config = dict(
    head_dim=128,
    hidden_act='relu',
    positions='learned',
    extras=['capped logits'],
    learning_rate=0.00117,
    weight_decay=0.17,
    decay_fraction=0.739,
    decay_shape='sqrt',
    max_seq_len=2048,
)
MLP neurons of a small language model. Each row is named by its layer, matrix (down: output weights) and neuron, and shows model dimensions 0-127. Each number is 500 + 50 x the weight over its row's rms, rounded and kept within 0 to 999. Numbers have three digits each.
A block is one neuron, or neurons of one layer that tend to fire together. After each block is what it responds to, as a language model described it from the Wikipedia text at the highest values.

L2.down159:502418550512424594523490471451427523418458504576500492509458483485478534513517461443516511456565444473443515559550430489474511622532487483531429513574592549561496530583508520420530647494578430509449462461528547470447433425461457566622482510518512520577486517512503561445582521496422368535534555598518458467541515475491541542543514504613518466495525412358471517577505481460601475522546
L2.down367:422362476438403490519501457439563523478527480461500426508443429504458511489495525535439439542491477408373446543437477548451543617511496432522442525533487398539511539538460456486544459511466500490489574529554451552563540508486496521538541487421503459522517562395547550455558509519468480505437517443443446466527510485493489484418473502541443445564483563528531516486501511475567572442441
L2.down502:439470523433488471518461491479534455573549405468480510521525499491495489524502521629498532547589575406478490509449524472606620482442542460536472630618458475613479549520478436455506533546455492472491435431558499508594534495431493448580457501441541474546505568525513474452449494549477550575574534436579453473436475483465495508556571436493393515474446540490479440508571503467582535438580
L2.down726:469424523485478524467521515396580476475447436527406546531499523602470530508560465503491508450452386447449517534473558441469618508422421564565427471490674496507582518519513516525561640576533457490469540484434570429534482513510481483597557446466568497619425477525533512487582539562514430466567462624572479456503433487461638553516567492573491424519481574346505562531504493439581476499557
L2.down750:505384465531510465546516597445491522487521468546498450503452503583459528535473510505511526421505507473530481548447458551413466548473485530536409476508447493477428501495571506432476501541438471481479590472589544526512430447500454526450548484449486508572456544432522516591576430554456535487555534665429412493443579528494581562440552451526500462495510465490543580569527552519518469510527
L2.down1237:406476472520504495540493499554479533497453529514479397482476461557456500474526468494622546499599511576460519448551522403612472468492515512532591531564484464643508581566512480393479549506505472364515480519360477386499450449442486425635487471494541493377514516554486467506437526509533505497507495444601490485396583523437492518524608460525439489483437503505450463487574483459580532543495
L2.down1321:462530562485469546511554596515517477477495599496428420502488369398452565462492515553486539477548513410435465440538587488463553486478530494536461521429568605476505553562491547458525640523493494409420496512521487535426434523482476445526540495441530557496507459566565507460539537596530515466454543417441555362505493424471601475519582495525619446418509493488563474516437461592568485569442
L2.down1453:538490450494445543499490475474463451471516436595585459588462511457486497431514481517452565574458447537442528602413550444485606526484543506485556493562506565494499482502500512500532473476468515549545409536549565519445485548431483491521517448438590480595457362426543571439459481484462553517531556555621507453446503494463524547508481537413526397482549462541448488462498544470542600485545
Ordinal number words

L4.down19:533450595524509586505556422571475487581531524463425549453446664451526526578482473504485509510547445509584427469497527506450496560511404530469530523546445427529438485566509519539451500513394476534527494482588478573484523423479455500503502537514506518426496395514490522513490576416509543457442532473510466445425520518511495507429454563423437477442547563437443578473491457514603522502537
L4.down161:484558456470539424528467495502512533486451520516468470491500512475506506478478402506423460495571540479556393491499514431500547538538478592470413529560436459521588477466445553573563483487612434549481475450510564364521520396436510496464417520478517536550513521432491446507495407406530535477429491482500493493551506529532442467341451490449526501546545420483449547496435554513518529478634
L4.down330:484554527471544428491401383411510484455549500567477521518462550543441527479484464414472561520590517452485468517537558467544563506454430601471460412518497476469538467454497541465606631435433509469508503483466614438514522471466483544544536557409458509451518543479502461506452488487500579507491444573504435566538522535441495488435395500442423570629553536539539445481425533469661532464464
L4.down477:498449566433569498385484433465416493510582545467423522475641421426500493429498479499478600538549509463464427512525484534472501488457507557492527507529479536414470429496449473606502422511493409532463459482510498519450470534476440439495503509488512461484534587467488511447527513552527498511414476411499537491464532540558525495433532468439576399524519454537585432429559426525562478470491
L4.down747:450531404383448483532428495420439461523481526558529579545546583530531542496500569415469484419435568426501535529516490488602436431462464547511482545521563545430520541552555504478568461456474498537496508517475573408457590595510510388569480452530535520510570480530466425369464560513564513495449504538419518508471470500502465462546471460464492557586520520527506482422430512525536562490500
L4.down790:554483553504483500459419559518517513559573456525438500443463496472467511554401489488510566533543489472486477579640505488510543448542373497414512449476521489485502423452515544456571616498504445386432461476615600418460571479479474475560534453576451531433465517460503536462547570577520602530524518523566539512506507508433473459438466474519511553587577512548530434477451489510777464462489
L4.down1006:559530506512510483475458464488513508523542509577438515549440518540407479487439439507432503477535545456510400535537541443579546478608428559433406493482574503426552489507543589478584579406530556442456570497451572422473547480475531567484526490443490477554535481447503537476558486533491570443510463568495448508534486510481477477433457532477456597576585563549489424365483516436602550405524
L4.down1215:539453534502484544520479534520453578520453513498472579499487480605458489538482529520484498506526451462497484578520516516499510479561495486463420494557571476443629481511504494585547581518406474445582610491422528533582573384506458496563574586597540494476483584509526497529436497554520516480504471544514421558448510521477530434602472473514430514466589553554530487414496446473505516450447
Structured field separators

L4.down136:554589485500518570471491517573518487477520481543561473518476525461450533464515510438489513424444545482564558478518534444530480547436475512429488537480538475481447434466457437443432547633517623522483523528512526499475535539544552413500491464454590450531487600447571496477473540509490601534499382440537464475464511448581456469525514476523491432491481487549465458483540502390276439586526
L4.down335:469513474423470446484563521550514512523451423440540486450499478648489568566416596541406475442495532429530503578550514419503487501492472452491578426545481607596488468595466507500427543510458557476522453518495458491492529561621521523570518451490583440409455436487586479398436438521462507548488476427471567502422567479436572553527488551435529499439532540470374506547545553465450407597431
L4.down375:425464492487569528540389491462490504469460364463479382550358532548435539490465502472530430514454451496500567517530567544525507475430506490512471427473373497461539521446498437395516507476572426474526432483554539450498484446518475448509534504403629522538463578453504510461418531523476568422493524535530488527540456467527498523452387476560488473442501594496563580507595646604504530515548
L4.down455:559525434419515445389394510504443518540502461402515410555533434543539435468484507556535478475511521552566526561535461396500441377534520612442491488485492557522511575505534587522455559504425500478549415368477560488389464573427543437601559554469468436496540543485515481499506526483488494480548569428483495526475542554592508488438494496530412511487493440574439431504553570565354558443483
L4.down691:482564441434568501465477542482439588453495462537426412557422433609534535460497522490419515487523532497517429458497429412575473564578509494523406565552471512487525547541449520453506520515511458405446636531541518543597420479522450520607517472468464571539503567553536542496472517464523499522571536541484509571471486506501488439355450493514499464503575471601570512529602593523442537528511
L4.down906:491517470487479465501511503528482533495526423515475578360533439506453538487517634537483487471541539438488526514540562541559430552501494592496541532506437487515502454532470581476427589513518481518501540527475522566540492555563549466452513562454563500504528505465434485468500553560539582472508497423415540492376448483556598543557502521388547473465519443514471525498491439548507336530523
L4.down1184:608503523484437521484469480439489509521531534565464416463436466511558552455502451402434508545536566554460522480461513396531443517534467514464481509490574517484509472607554543432493528568468557477542504608434448529539523453547470447480558531476462507512411617464537444494438508560508478494475492526482462583501515424532476527463479488588528477488473485424509559452601505593375528501652
L4.down1459:509491449473455402474505518477577496499545443544514446588442489390602553482459461468496509498579542453389558470468490477497424537427471450502503536513507529565551464566603538511629535556428518497536515503482483515447604497542497491360449497585451455528449343541494512535469528456502579578512418470511404505485567370523508529561454540433559414396448557544523500502523566529427429554576
Word-opening fragments and ordinals

L2.down130:565509474507576536469512491513562481540523511482464455523514459407484505494460543409491547529491481531578501439495498512536374516486535468492441397509416485505409361540520477473513620510491583405552481503511523490477552524440395545513534477454476468501502498435496429401504524416534538511467495547595458494507507506487486502454449475498498513454506565498579594486500516437455531630569
L2.down220:448559514508503520488468522596490501472522450450523480517443525533536494497500433532441532440538531512486510517432516488501458504475513481527486516483471527479394408545509482473451402512572427523557459626518564546543512582515501504604476463477535508446515482519476498444560491467493507428496541477461585541611382415472438597423484544523491504470538504515423528580528532531487517440476
L2.down413:471512453463404452527468532437522444531498544496525560546514570450490522468597481357442529512501457503486447499572449459428545612503516447459468482535640490515527430466542520493501521509499488476479512451519413519495529496479460480513542508497631497486558483448490557567459504519536492423506513504474464542514486505506558415538460467533572591593407567471551440590394618537454531635425
L2.down422:471477495497524510483486593471449529521475495501445490574494463506515465459574435498471551476397456447493494502470532468431504500505503463516467520519546502523405538487480480454463455601572463476554475482564528488522548568534474497437448449420520526367568348444518484510531532481528586432489529523465493448478426524495425509507412523546437535468510543511504478531444523556448437467493
L2.down445:406608512502520531468489510475540522528503499417599451394437491486527459454504426422577503476476514503434473505481519479412447544512495503501510530550514429467478571530424492472434508449435519468511514506445532565500465470498500559514419462446483467403441491494558422477430532489512410474429504581450539524549426449489411550509433495571485511468462514475501574540553522572482545626520
L2.down498:488530470479556498456462548450455544504570511448441551455492601466534442549497571426477512558517507521519484564466542526402422523491472442498460522634477432448508489389574360496501464504468503529540430422559579453509480504547399521491445574523532540559531424522512547481504495503433460469452576461506518391493450485493402563528502545536451553562497481521544461502477559473652573454519
L2.down888:478589463467562527526500525453486511494504488456456420435497504493539414542485498400409496510471499468534518471462515478451413540500487365417408478465499404529442566502499421498559421503551537481528449465467430579530516538449529565479495520522477486442522440565539414509410526444463491493430483453530622498512403503407432509488361524559528492446476448504488582476492553432555502594482
L2.down988:503488516497484439446475530508546555496510459583492470426526467542497466585474375519434473491412478479539530454539375566496606531504506472382506439429544462497538475452511413493509464478468500563482475475513525489517450356431441530432497530490517510523480420491563508566505555551432522559458490418397544453492514517534494455526562522485494612533516515559514514510527612479590510513428
Structural boundary tokens

L2.down40:448479419580496514488494545505498508445593482471411483451458463552421511518597431527486427501555559495555487450509473455579573513524512453506420475586487536445476491468407488481534553488548497559551433431536588564607519448473490581551559554447485472499600600484432529587608489482553510458404506508489536565498556510485507455444445538503556539559522466428349524495428428523501500471486
L2.down90:615429455445535536512510541485544517497332410584559488562506491486559540478426548476456549546488402412564543567443631664522491498397496435506477476528482540524459568515456521494532523469475509541455506483520487478408520482501394579474517551542387552536498525476520532513394465487581439479440413460541491605472531521467504587492516519586610478557462530494462562517509522488462464515528
L2.down189:495467451406478571515502521405520445481475534471473464515486492412480539470396538519511491531482480548434521546453505468560420475542511502484532560502491468466485514572347512517526459508539543402496489500627472417496541449523493487344485474628408520435524542538451552485482440493602512526587480566512512574500581454432447475552480526477508382465497467481521445441544504469508550529522
L2.down254:563432424451487521516523501520540491393397559536538512656437570558527531483450584355447509513420499433505482540489573585504600547473545487484450506433504535481457530537379549559537518462491496504517507472461461646395503458523495526400581523517405480623477544369520551552437494514579509466525512516535458616448526472497477499478485517437532483505478560546498538577516520576479498587469
L2.down348:517471445557584442457420531467547519534549511523462428488521507491498456523544470442414541622491408445425455527480466457532510398448376495513457541466478471486561469417551469510464479515481514468480470406469492398482484508466502500433596485427425622472561518486420497511463426498523584410472651508516399504441537534555433589416554484563500555644511531459554497434465530546759544503504
L2.down1209:635407471444436569496485418558505575437476510617418568470469429464541527535463540525422494524536491430444537472504487418419464569473489400514530491558503550465452456469540553540498448582516599423513522477503439538517506489443524522544552516466473496529462521458507603454528488391571465457501463571488460447491499488548512393450473448474517460500469479546483561485594547381452498427540
L2.down1276:489419413490437544586474492397491465547529486523430512541516511540562498533553516513477472519510542489491549512382505527471575466545469501532492531491479393535460560508549440510539624520611515531473570510487563471528474403451521460498492609514512506562485486382484457493558496476497461434458537503591525567585509500508542451603553528394449517495495461455455474452504493537465540434726
L2.down1403:490433480426518519478563515560518545443566536510560577516469528416545531509544563471514433460398523570546507418526526472462576473425569488481489522476594505502427531505452508460496540494529541545530516508462432460377458510447549444496480440515524485525502425375468470482499484435514496539621499461451505380656522497501398426466455406439590455466489530507553498509510498497315401528362
Past-participle verb suffixes

L4.down47:437523519506488570563484490448430576551532506575548542589470562539544525493565464417393448425537521519486457540523485510570507490537559507497449556563463439471521612506599531439546499474538458505496488518448467421463458466515469492500446449436537524465486479543488555457514431490457462483543537530523466504484379571548531433536443523484512501460417466533412465407515580533524559531485
L4.down188:399520497562450452549497504602544417446532519535500484500524475567478550546507431547421515613534542543578407527593435462481526577460599559500457541449475513524513527488568462525435507531514382560492438530581477523519413522551510514469445499473506588488430488521504480596476500500472525453549597548477505444439456661534529420477445567449560502564497515457565446477478527441536438618470
L4.down290:462418480523439520501535476467460495629587411493544550574522523433496483502614505515443441532479495488486399514484445415486482521580528493510511536451543501482530542564543574540517555515489540428449384515573427519500484423451449600496521531518609540461502454544428461540584494591533544483479512557598558447519492480442439531465517513551556557453496545379436488484476497529435515520574
L4.down343:535482564554410480504469491485511654538520517487573423536451445495513601481497477539502413496582461575485464441567528500523539439436502486438587512548533544478580438542537479498435434519456543547488542559565423503492429605418491402510495522471507478547449587506489483454545454486478540512557555436427459535522516517461513494542512456481495576432492506529464528537554455488582480501599
L4.down499:573539595498545579444455523422429467492466449534497479482602540431458497579538469556436478464527499556436512470485502521488513679534539507560538524423412523406493532504455434394565478544503544634506558451551366478421574495501490471490469541404568506525427461530464463520572462579562497446505534511514536563467421550467484555461560540520532556497486547459407523496522504402506443536540
L4.down665:460467532588555595485521422445529488481515481571512495489577412450493503496432402624484484377520489455465493479524476521539470545568521468567506478426467475523503504558545511384512545407528514487535474575586568438555487441504488495499474530465527535415612482454536554459631520492429489492519494528599460505408508553491423504510512526478537498471421470604450591547506485492435431566495
L4.down671:465547649444436535484492525477496524500395469486553447551489545495459553501505535488452535538517529445479519484480501541477543517615476488546420467544497440559580466546385534554520510445371485485412540613526434515461482467496542455482488562584473503461589468551446488491529508446560449465505449471504565507409474418464502628417529500549534417431501508530553617498524517450591521535499
L4.down1196:507502442519554567545495519514585469448458477533451511512558536394475467492438423460421482364575450508565516511418472581483523581574559460437420467524460460433504486422538436527448531511540492456510536572502531482610519556501484432493565459442440512450522556513408531513522405493429601532518584543448475557449461518487560518501518460484453510522487454561554493552492602424577532544567
Compass directions in places

L5.down78:491544495456530440525586539589590496536532443469409483450506509520415548605500537525516553369461445478490501473483478519439465443431398513475509525435526476470544477560553509573525554396513547499685528518466432507549649520514605432513568509510414470594493558585458519530533514482476430569633436511510400511514466538540577592512487463508492426441488508399467515537580538572438473510551
Mid-name event tokens

L4.down14:440552487421488434471479535453548428555452472471519554522511402484443515530532540519485518497521492551350512509446561591499496404492489511526519509508596597522574490522390472488478569468530588485538515563464408472555480516529455554530523478494537498477477535448539503517485493472504500525552551581527579539611469432476469520538476465582468520418567622528576519447595473508515515474454
L4.down48:513502480453502512505537522479579468582448492452489491541502391536418508527562501533442629453531484520462547498438555587468462557537556532492463499534554540518490444494438508503527481477543513571566499578451427472538573451514430571491564464532503507474520504460515531542454495507378520502455395545523487603520507436524410523549476557511472460411397485543598469466545543450584564504507
L4.down621:474400489432416574452579523437491519493550471487521497561458458557463519500459458534443439468549534494517574507442510475528519511455492477495512534452464496407418372488418503489458477542555566591469550526512567572499518479521544472527506426616557422466510550476566486553506536543502463548478433566533559446499478512383550488542577548455499466440420519570503541532532511474447429610489
L4.down788:555511452494465559466521544541523461447490427557535567577500451554551507627536515492473524408385545437574469506401556493403441430573477547523461556584494466562428461592409354508553542522514464552519530485518390590492543487503577500461492425560461543485461513460447425439508508513468500495540433555498512559477513439459535465466575453456523490460462552509565457445501532572536527472525
L4.down862:504483483414494450526479568501560581556522519500427467537475512567430432550450506520452655479447499498496511529436556541481467535553542401451465446529541540526483359541428458471531460465461487472545525513494444412574472463539385467532458433539554473456493466477442532558506485505447462510507483509639481569530510413437462535508508492556517398446400497562598488530572569466567538523486
L4.down959:499424507520545462499515488461525559435541506444577526569462615502468355490533467515481469505441548471484474473490571496516524539502479484537422507451505424540473486471466523517531506466456547576539446448465493465479500406535411580407525506449484519559478450448525442499369520525500423442571523489539456570510512522473550482513436467480477441574496527493617513424568525531459526516522
L4.down1068:518516517489410484494556606534498549531502466454529516557509466475537391547521566431487521559592487479473489585552391440439514593470464386520522551484499484421397518477597437498487437507504518491461506441445495500418600413583433518507547501561513469461526400456493448545554491402497490509473438474494462484526462568427516493485538453487454493470467453422540472571537619485599533483516
L4.down1099:574478553581467447457506642485396571575520573418515485514511531445433516496447574549458536547415474536505459466452464534476443603432526481574544470504578546567561431557383513542497500495443459570519425500482471576422517414495436419515478448527559489497436502446466506578468475539550422484480546568561465517490545446432575583547565509455488459506510557546629515575517485526508543565472
Past participle endings

L5.down1132:538479555394552604481459569498446483496467494555526463599463486465556499487410580450371487477435550467502463571491429607472449606549542500511448552500501519479536449451377478409530519483579468454540492513531519517470526568530519479435583483485434493430481571464520501550484525582482457542448495532481544624486493476474553529562479457434521496518495500565528519551561466545633482570518
Past participle endings

L2.down391:492483568508563482463536414551545503508508451580456561446462566580468481529472542569554549498473450465505406526392544497519461498491590529504466473506496478627417504465378513461542325446415510533532453518452511456430480466540495448436509434527520491455432442413467611594511457514594496445478498619519526446489514502506502540485468475535594541469501408470506507399548488450438433489524
L2.down484:529554492456465506497512370481525435509522508509462537501490511547533459602538434524496532506508469434586436516476544509460453562443489441508474509469594469567552512483530426434523460490493572568511471477464441589421517469554462520402542500443506524558504416491514547649487530451457446540509497458518496540444415475464533506470465538481515496427530577489505541536564506612564552519499
L2.down676:476457375453465547448509448484485527460372399443588542603507421512498488602495649432450482465548475489334472545449557656589491552613495478583638467463483547423509480483484531422545491571455462598502552496530530555536492510413567521511560532476508563587494534423477498511473464497485538490539541520515517570532475517444460486655562519579474500477508550501455498526489534523563506544396
L2.down722:512550484478494451440526465559543465474504581560531440489468526567503531507514448442487523470433509492512415505485495453521487455512460515450560480411495453505545470498499551582577467546440455429429545510380486456549493576508493564559603489499555501448415497534482535535495479588543493510538548473580567536446480447430423505413360541571531608410572503351493489453599388503566511608564
L2.down799:380514490453481453540523511549401513487468456451535566503492485479572502436642514483451449524565449539533528494513543455481396569475522445441608500512413435413552582495531425524552445485416553470505510450520529662434435470486502566509423511528639491446553592561487509466589489440486461459404526546479470418480540532521372454500389506431537560472458542495470414507511535556557533510468
L2.down811:425497492508479504530503516512407473531537527490510479438578582441497497561432484533402462463541502483549455487507548563466617523481493527419473510501556439510542464493549482473546506562425503457462502574481522459422510493522523473465378501507526593416494548484543456560498500521465420475458569525471425490537455503450500588541461571466494518540529593385532446579473524452595447518545
L2.down859:455518564522534506499458546490500584488534554491476547515554426565538521501517487523501517493549507467519451452464439510524516542558538527528534515460494463502544486494614556493530459535509538427473444543478522471609466499556524493501365530469501521473519571521454624500534502493527432526524555410543471519445445546395461488599504494507541473469534498437392375503461557489519508572476
L2.down997:528491528475533651539482492475547462526541558485372463515465543515468486473445500386393513446510462490471525558428493491480355512601524576581509550510577530529449481564507530382514463497521601550477502552489387502597486401531529545502503495461479511470454557440619547456495500435469525516454476468453515542474459452521483408448438471535484518465509395505518435423561427479554539453598
Geographic location words

L5.down263:463500430503468497481434521507452517492496494541439497568482574518465464475477514518418457499512480506593451545642441574613403568551607475392432536516510548477570554481498525399475478447536539478493509530432506440504534565475497668481538485417474545453583526410520470555506458549560539493510535533487480499449507516477474485450482581507539526496546487465502462463470515539174578494459
Location and direction words

L5.down322:491470375400445553535487447454536529510476577516406570452446515502528470527471529510499509449481564392552517501559485554446512543585508564504525579541553536504513525476601522486489476521596474354494474427516486470559575518403449527601570500444521461577486474509460474449475552611498505499551411508466483537444481415441507472521470524487495490525450542491474555483480534541353558495475
Section-ending line breaks

L2.down27:498524536504559542525471476504552478518615483517521466457441483479550476498589359579521519506496535547503518537481457519539536466515525505505482465501452492573450483550459529497428473548325434514581451428568506512427424474574401590473377527455537502423493458494498466601536497465580468515449538528493506469492506521438428502551420536490527524440506467542458530541514523586489500503601
L2.down31:443495458507514459513473565374556562525458545556579465400479478457512494542607576538473527587421425445379439496444520393531477511494499490511596538472584484536514465432555532501557508449462503467518540486448492445428543522520427466492492569519552505525509317470475465522423543454461420478508519541454519498545481604457542419492449497570592612495489528483510470382481506556505623380475
L2.down65:504563491411527450482528474455569387533472440478511457533524509502478489490522503545528462478543504518533526541459495509454530520454490497493513611509508474439480528532558488493446500540580463498555472476442447424574594408569528544421548542444428435565437465476541478507408476495509468537527518462568563571506471511526420498443457480499483530409512453451503527536526506463565456521495
L2.down354:514561492527450553521499538555536360494429439538467498450504518511464492514458445491582451509492548462500508477498571462620512471558472469571486526494489439496513410466501532539531476355409578447452517614474496472454528439620515555498487597473526508524437489523490449574458483492571478601553486506396584458504518510498539501554494516518536408585547605519526503497532555484437504601517
L2.down355:523462431559529445524506475672474466497517479549549465574522632468421524469444505545547539528520509510584519464482530419634557478560505528464499449486497499462502507458428473394519474601530551487472453536550553465591473518515592468521482480447513500434477472437429516439563445495582504457537513495437515425461495563519545491460562473468514540467497589577454430529507534501533496478427
L2.down846:396645498434488451524518447605479574464632564532449472402463536430478526533434532511439539429493540473553577520460546473378524518572462439526541517510508534532441567554491589506470500516507471458515473526458599487486522447499427480570482520436526527609509446496471567543401503473500483494539505538581549490482561450454476477494491551496549454506526441438452548478529501445591539459520
L2.down945:492500471465502459462527540379575514456422560531378448485490411511441578559459559502465534516451538511477498521514609520438493502549506490478483455583580523498525360574497465510604594409518530432537456562425459501511544493565369583576546536542507468442511453400518488594443493545503467508459478507601564542510503432488510511522462500503557490545552563503603509546560544552519580431524
L2.down1342:475558525513464506523534481506489475498572466473666540534486541419536533405459490517504522487542467503567523468503480446538531520531471522569525587555462498526460498470522519422497506476472522419501525460646597453519498360467562525448523518475507526475469534501454461515389479561561522529452508479548500476455515516443487437550573512510447442469521529509467529468594515450438531578523
Sports table header words

L4.down347:510529556507493463506502483454492414425417515486542561502459549383476521511482496419476540439541506404458514526503535554467570550540548532429552549534481561563486419523519501461607469502504549488511426572560402510470436437482553592396566498529450503545505394542497484540558558559593518516420493417440485578535434396422504446394478519433493475482573530419471503528559425467422481562539
L4.down481:506391488461474507485535510402587456554454565490538497534574503541460576518464570531467428605470368387562409556501549501485519493476482534464462424456531497554495526438501522440527494591536421478464597534486527504496574412555430535446576445552460545433433477445432449565514506490536480500407525539464399482500524534461495456450407456546506480494479506443533520432483501564527511404515
L4.down717:613520611579458535523437521506557496419417482491474572471478570453481536619542555445509496462532495479509467520620478361556602470539498561483521480504567493538546547497468542487559463599530467490452389496571517532504491524532555536519470480477524435485418426564536464557431463544579549574537539511478427426544421533473555525499477524494543511468572466462557535469452427471451569415595
L4.down755:520523520529460590481489508425628431496500477489501527451488498443498472593423539441560554508421399389415443586470498546470588524562485537501512486416529607539492490473503590551573546634520461441480457543499447528507549415487552532481525600485530523541553402557501485536452565505489502584482453419516519441537489402375511467481536537522463453534447508566543555429526388505464558467444
L4.down820:460536535554497489575503490522515458482473519509546534469505499531574463576534491400556560438490423413508461507470490464503506422572556544450566504511557489496510510491506558461613428554474572500477485414501491493497415512418474537400598449507493543605519503551570482449517467504481504508464484483537518556483412533463448455402480550405482540498508555517508455443581502584507442530455
L4.down925:454431419543471517566428408503510489469472475486574567581487550507612454523465410474412531517440580561520407528507556465540554462484436627518513519505510551352536487446501594469520466475481488551502518376556504540536439517474471500470580551470461549486510571466388500449489508469469543440506538471471580531506531617488504556434510502513421458623513543451458426436457406539455598511550
L4.down1038:490502459431553534536453418488441574478534565555501520560484412459487509507499555492545430469539456462538467474529549497476494503469502504575504327516503445532537544471472525528345544534533512597489497467489513492441486494523488492479505487457596491495550485519509460525514535441452391471513491532619454528423419533521512455576442486525428511560487535539510499555448482528503482566480
L4.down1226:468546497536452488482549582394564427512454486476552519533498500367533526574476544477538482467508474415450562551487476474590556578531518568498491397466498523537478508564528511601578520519399498556500515462552462464517485422467455533534602501446531480523532383503539448545505534502414466590500493522467542385523504463529540554472443513555473517497444458458473461425536452587545560524459
Table header cells

L5.down259:552621420482475421506602405533624553512435455547498528396472542549442448585521456551647516516498463501505443514534516484457548504437524516521458527469428545506497484415488456504405495457387469459435518502556549514524480459492467572485555438422511549546441521399520579489534484583560531545470514550522428482477405530525498587501586458536466469557533423409472467461506500499514578540482
Ordinal after possessive